Weights of a small GPT-style language model, trained from scratch on English Wikipedia.
Architecture: RMSNorm before each block, rotary positions, no biases in attention or MLP, untied embeddings.
Training: a variant of Muon for these matrices, 241M tokens, 7364 steps.
MLP neurons of a small language model. Each row is named by its layer, matrix (gate and up: input weights) and neuron, and shows model dimensions 16-143. Each number is 200 + 30 x the weight over its row's rms, rounded and kept within 0 to 999. A neuron's up and down rows have the sign that makes its largest values positive.
After each neuron's rows, "fires after" lists the tokens most often just before its 100 highest values on Wikipedia text that the model never trained on.

L4.gate361,209,198,203,203,168,203,234,204,241,156,197,211,155,209,195,186,285,156,153,238,197,186,213,220,171,184,211,206,213,183,267,190,167,212,163,187,264,181,204,183,180,168,174,181,194,214,183,196,151,201,216,225,197,196,167,148,191,246,246,242,179,203,221,196,185,233,238,149,215,191,170,214,217,193,196,155,218,211,187,255,211,164,253,263,264,229,193,256,173,233,178,154,170,170,199,248,237,180,205,198,192,213,232,114,233,191,202,214,208,179,138,240,228,198,185,194,159,206,202,209,168,225,222,213,223,147,211,192
L4.up361,185,200,206,202,194,183,189,187,214,227,210,178,254,238,250,221,183,142,216,206,197,228,242,212,236,196,224,215,203,193,208,193,211,207,190,228,185,253,170,157,213,207,202,191,215,180,167,214,185,187,141,212,230,202,209,263,246,183,243,188,198,265,188,151,202,233,210,217,237,156,219,148,147,237,126,236,194,164,254,190,166,212,217,211,234,146,173,213,219,210,235,223,158,143,166,208,167,172,150,251,204,196,230,155,216,202,164,205,214,199,233,198,226,192,192,166,153,200,223,202,208,232,236,220,176,162,190,239
fires after: " (", "-", "/"

L3.gate99,174,270,280,190,224,177,192,213,194,210,164,164,189,196,216,191,224,226,133,256,214,184,246,201,202,240,203,182,221,267,192,199,163,225,156,217,172,192,225,178,207,170,207,192,172,254,197,166,201,241,219,238,191,226,203,236,206,174,236,205,234,237,216,203,157,247,229,224,222,245,217,234,197,243,173,198,203,209,225,220,170,220,222,193,165,177,199,235,198,211,193,236,126,161,182,261,203,214,159,212,176,194,137,191,271,159,175,205,217,169,193,183,198,191,97,221,163,225,175,238,206,214,196,165,208,150,195,160
L3.up99,167,216,237,202,198,214,191,207,189,226,184,174,166,193,162,218,242,175,242,225,208,168,144,218,183,250,201,222,215,247,187,182,201,192,164,227,152,140,185,203,186,220,173,211,235,183,176,243,191,270,213,210,200,220,211,165,238,206,221,236,207,217,242,168,162,237,259,237,183,182,156,244,191,209,238,188,176,227,270,161,232,168,269,155,186,202,181,232,220,243,154,231,160,188,182,227,162,179,168,218,218,204,254,193,244,201,176,198,176,155,213,202,206,187,188,188,231,212,174,201,181,172,190,215,238,254,200,198
fires after: "|", " (", "Al", " www"

L4.gate84,200,196,173,186,196,224,243,172,237,247,175,236,194,145,198,206,151,192,159,228,196,158,169,225,159,232,156,215,190,202,202,183,225,193,194,209,227,223,233,172,201,199,186,254,228,160,184,206,246,230,199,253,130,232,167,259,230,175,183,244,192,257,194,235,199,256,207,203,144,218,215,274,208,192,206,200,158,207,206,208,213,216,252,171,208,254,228,184,164,193,185,186,215,180,183,216,187,193,297,199,277,194,219,189,196,251,175,231,229,187,196,234,177,237,202,170,202,191,197,196,174,209,205,197,261,241,180,196
L4.up84,168,221,225,227,224,198,204,216,202,204,173,192,216,253,213,177,134,201,196,203,247,200,184,228,186,191,164,167,163,235,232,162,236,157,176,170,208,150,213,213,210,168,169,215,228,269,113,219,216,190,273,196,184,261,149,190,154,186,155,262,241,247,158,217,218,237,250,152,150,204,217,178,253,143,253,200,204,241,216,230,187,173,243,268,191,237,176,229,205,200,219,210,179,219,186,239,209,151,228,169,219,179,195,172,156,243,201,194,186,214,219,178,233,211,180,167,206,159,181,206,155,183,203,224,222,224,222,232
fires after: "′", " age", "°", "8", "3", " Dec"

L8.gate379,227,191,253,184,210,169,236,222,206,167,173,193,240,177,203,149,214,167,235,205,212,280,216,248,157,171,164,209,154,227,177,187,188,234,177,194,197,215,218,201,169,200,208,186,194,199,120,215,209,179,205,171,220,210,179,231,212,188,254,124,178,230,191,169,193,166,132,273,215,218,240,159,205,205,201,196,191,212,256,256,174,192,247,189,190,242,144,204,197,179,217,240,234,198,236,242,176,163,190,235,190,205,192,153,227,213,235,195,173,165,202,176,232,154,187,193,198,199,198,224,152,226,166,247,190,217,212,169
L8.up379,185,196,156,173,252,179,225,195,240,183,194,174,226,186,198,238,177,218,204,144,206,222,248,151,218,236,182,227,195,173,178,151,173,259,142,214,230,171,197,229,192,165,205,173,169,220,228,177,198,216,223,240,161,232,166,219,161,187,122,261,249,178,184,245,177,186,144,206,182,128,195,164,165,141,230,152,191,211,280,189,217,200,209,212,229,205,180,205,197,180,219,231,166,185,163,183,180,216,156,190,197,222,185,209,182,196,214,216,204,262,211,213,184,189,215,158,181,208,217,207,265,215,204,234,210,187,254,238
fires after: "\n", "-"

L4.gate217,181,169,238,171,165,216,196,190,198,180,218,205,149,178,153,160,182,149,205,212,248,171,288,198,224,240,191,191,164,199,264,174,204,201,200,185,239,147,218,229,169,182,154,204,163,235,174,224,226,206,221,209,235,201,232,183,200,218,206,194,157,173,210,171,153,181,173,209,218,135,240,191,232,222,243,199,149,192,237,199,194,169,182,162,220,190,200,213,237,178,195,232,201,155,178,230,199,219,202,217,251,226,162,215,190,254,157,228,139,192,215,171,167,224,215,227,282,259,184,198,219,178,224,188,250,199,204,215
L4.up217,238,186,230,227,220,183,234,222,213,178,196,186,192,245,192,195,245,164,230,211,201,161,193,161,231,218,214,193,212,238,158,206,243,148,174,278,149,231,229,217,192,170,185,214,198,194,195,218,182,219,209,267,189,212,195,198,224,190,156,239,210,177,204,233,196,182,230,170,212,212,218,190,226,159,163,166,194,179,216,220,173,249,166,183,154,246,189,173,187,170,203,192,134,182,199,248,198,198,162,167,209,238,156,206,211,200,218,249,189,270,198,172,222,182,201,237,142,189,143,106,144,219,183,217,160,165,173,199
fires after: "–", "-", " ("

L8.gate47,217,206,201,246,230,145,217,245,226,186,224,190,201,166,160,204,176,233,203,207,219,176,209,225,205,219,192,225,217,153,219,174,138,167,176,189,184,179,197,218,171,164,240,256,187,125,188,206,219,189,203,167,238,220,177,180,222,224,201,243,218,138,239,177,180,191,178,192,225,180,187,150,200,169,190,219,127,259,240,188,175,192,129,203,168,231,190,191,200,230,171,218,212,124,261,249,228,206,221,177,213,189,198,163,180,271,182,227,150,183,172,195,211,218,208,226,223,206,202,218,236,206,216,222,140,182,188,217
L8.up47,174,176,184,214,175,205,242,186,229,209,167,241,207,201,214,146,197,242,216,154,204,187,251,194,171,242,171,151,206,201,186,154,200,201,190,221,191,212,166,210,153,200,224,232,198,242,167,233,197,174,143,181,227,263,240,210,157,220,244,188,196,197,201,212,160,184,214,195,220,196,218,212,161,245,166,223,186,199,224,206,221,250,209,180,221,198,228,157,213,168,173,204,191,248,189,219,228,219,212,205,192,239,191,267,163,216,233,205,199,209,165,200,254,211,170,173,216,185,148,213,183,156,251,253,186,191,169,160
fires after: ",", "."

L4.gate57,223,196,208,154,175,225,214,210,157,155,183,145,152,177,165,232,206,221,222,169,250,179,213,200,202,151,188,174,186,202,208,207,223,235,222,220,225,167,137,197,146,194,193,196,212,188,153,237,221,221,214,221,224,228,255,196,191,177,194,259,205,208,167,184,136,216,234,238,200,144,205,189,200,183,183,216,201,223,210,206,188,207,244,252,182,192,240,239,191,226,188,210,154,247,202,206,181,215,180,227,205,183,233,198,175,161,193,239,215,200,169,222,227,214,263,175,220,221,216,192,233,174,251,126,206,209,209,210
L4.up57,203,247,202,186,182,199,210,202,224,226,169,121,198,168,189,211,228,188,203,212,221,209,220,206,155,193,232,207,250,206,221,191,201,162,152,205,197,180,146,153,197,166,128,180,223,207,220,208,206,225,213,186,185,236,269,196,172,225,172,195,222,180,138,166,229,164,179,196,192,205,187,197,242,190,177,136,162,163,188,271,191,229,174,214,192,183,231,199,164,157,185,178,208,205,179,216,210,194,187,233,192,216,195,255,222,168,212,236,142,232,206,160,172,214,193,226,226,225,208,185,218,230,159,200,185,167,171,246
fires after: " (", " ch", "/"

L2.gate216,174,257,167,217,152,211,242,187,243,211,252,235,204,208,205,192,243,192,191,169,199,190,172,225,225,203,226,205,243,188,213,174,180,231,206,172,200,191,159,161,176,238,255,221,140,210,193,241,185,235,195,182,191,205,190,151,185,179,164,217,193,215,198,161,242,184,209,136,161,212,199,233,181,198,228,258,205,201,277,188,187,205,245,203,235,194,188,178,244,164,169,201,280,167,161,174,221,238,203,175,214,183,233,176,201,229,196,136,227,190,190,218,264,168,188,262,221,223,198,213,229,164,223,202,217,236,183,268
L2.up216,195,238,158,205,184,210,274,215,192,195,200,205,207,215,225,221,222,241,147,164,174,132,239,199,242,222,210,152,241,230,223,178,218,228,180,175,220,225,175,247,197,221,210,254,235,198,204,194,195,231,172,221,210,178,206,152,181,241,198,197,204,190,217,163,185,219,140,224,226,209,262,211,208,200,252,182,169,199,263,159,173,247,250,209,188,190,218,190,190,199,187,211,222,177,178,220,245,198,253,130,214,193,173,182,197,203,206,159,123,202,251,219,137,234,181,220,170,275,187,204,165,207,210,190,218,224,169,244
fires after: ".", "lu"

L3.gate286,215,208,262,208,146,188,178,190,217,171,160,218,208,230,192,207,145,187,191,213,188,269,234,178,205,214,218,144,269,192,246,139,184,196,209,242,189,214,160,167,158,168,220,256,178,191,164,236,194,220,175,232,226,230,224,215,224,228,216,237,230,201,180,195,143,242,156,198,204,188,231,152,187,217,152,219,193,183,241,161,195,185,208,236,243,107,247,204,252,224,190,236,218,161,190,141,194,220,256,225,163,218,196,162,212,229,161,178,168,194,212,242,259,172,184,171,238,201,231,205,199,196,180,213,198,188,169,220
L3.up286,213,224,162,205,214,222,207,215,231,297,173,210,209,266,170,164,201,180,218,188,208,238,242,160,232,239,224,171,229,160,181,176,192,200,192,255,206,243,217,175,170,157,205,218,222,196,211,211,180,224,145,184,243,132,186,233,219,203,226,174,197,222,174,245,167,157,182,185,217,228,220,190,197,201,221,183,206,174,203,123,207,180,195,166,169,161,207,169,260,214,248,242,219,188,185,120,175,189,200,166,210,170,260,255,226,204,185,197,207,147,234,224,177,183,198,203,202,223,219,193,206,139,224,227,224,248,211,212
fires after: ".", ","

L4.gate37,219,204,211,167,180,246,223,244,131,153,164,173,211,211,233,194,146,177,193,161,236,191,262,214,233,160,260,238,189,192,216,213,169,220,184,170,227,184,174,261,265,150,177,202,182,184,248,223,192,212,146,204,240,187,230,171,234,230,238,223,208,215,242,195,205,231,191,210,207,213,225,119,182,219,232,172,177,205,229,228,238,221,187,228,201,206,201,205,194,209,214,232,177,169,207,234,217,274,187,141,207,233,177,190,221,183,142,234,187,158,216,188,215,158,218,192,192,245,195,232,190,194,165,173,178,159,238,198
L4.up37,203,197,194,170,177,148,214,230,183,175,216,163,194,179,200,138,239,255,223,245,242,174,268,157,218,213,174,221,184,162,199,213,163,194,217,180,151,181,205,184,187,193,176,219,201,219,176,209,210,196,206,190,264,172,195,203,172,234,234,188,201,149,247,160,183,240,201,197,146,158,236,136,196,212,155,185,186,168,191,146,172,211,224,203,231,227,174,172,195,208,198,218,212,154,240,227,203,238,142,234,171,229,203,212,180,173,150,188,202,179,168,171,201,207,183,193,245,243,238,189,190,219,215,199,211,194,178,198
fires after: " (", " a", " the", " An", " del"

L3.gate352,219,185,179,259,178,173,184,236,193,181,236,193,151,180,187,156,189,204,201,217,180,187,192,178,199,147,177,203,244,186,268,228,200,233,204,185,285,187,178,194,138,186,191,168,196,203,182,156,232,223,200,211,202,202,190,254,131,237,195,187,172,244,221,229,179,247,157,184,191,249,220,186,241,180,193,199,245,200,137,189,137,138,214,253,199,192,210,184,210,195,176,219,276,159,189,163,195,215,198,208,194,206,228,219,241,219,190,210,184,173,200,223,218,186,223,183,180,166,180,246,238,153,167,239,182,216,216,240
L3.up352,213,203,214,235,168,213,232,198,230,184,255,189,174,216,239,192,113,194,245,235,211,227,207,211,274,210,245,161,183,259,215,168,187,222,234,238,169,214,188,252,175,215,185,203,212,115,177,173,204,206,212,188,235,244,170,137,230,135,203,231,178,216,258,194,183,169,222,215,218,208,238,196,238,185,155,204,223,224,171,164,228,204,234,199,213,225,181,196,167,196,224,197,204,196,161,235,180,218,240,195,203,187,215,179,220,215,173,199,175,193,179,175,208,219,216,168,196,196,262,222,190,163,217,258,172,210,144,180
fires after: ".", " wood"

L2.gate11,131,197,158,232,224,194,197,155,232,228,216,155,218,175,189,158,215,200,196,197,254,238,227,204,180,153,248,162,198,219,212,179,176,196,196,233,283,208,190,190,214,191,176,168,163,220,211,215,172,179,154,206,267,204,192,264,268,224,180,182,228,203,187,147,210,284,148,184,217,216,165,143,228,199,165,191,224,183,239,202,183,190,212,280,201,208,183,192,227,238,144,176,206,214,189,165,152,194,194,217,203,185,225,189,219,186,198,239,224,205,179,168,178,172,208,202,181,254,230,225,222,200,221,189,222,198,170,145
L2.up11,142,219,198,186,293,168,143,181,193,232,162,149,167,163,196,144,162,203,189,192,253,217,258,230,209,160,203,191,154,198,188,220,173,144,201,245,264,192,202,183,222,206,162,224,200,198,156,170,216,170,154,197,218,216,164,224,214,178,177,203,262,182,233,163,166,225,202,189,212,179,190,202,214,191,204,165,177,188,213,214,168,192,187,232,211,194,213,204,212,195,201,212,165,217,254,195,172,176,201,212,163,239,220,215,174,219,181,252,151,241,229,206,192,180,196,196,165,247,184,185,162,225,232,141,217,189,190,171
fires after: " (", " H", " K", " T"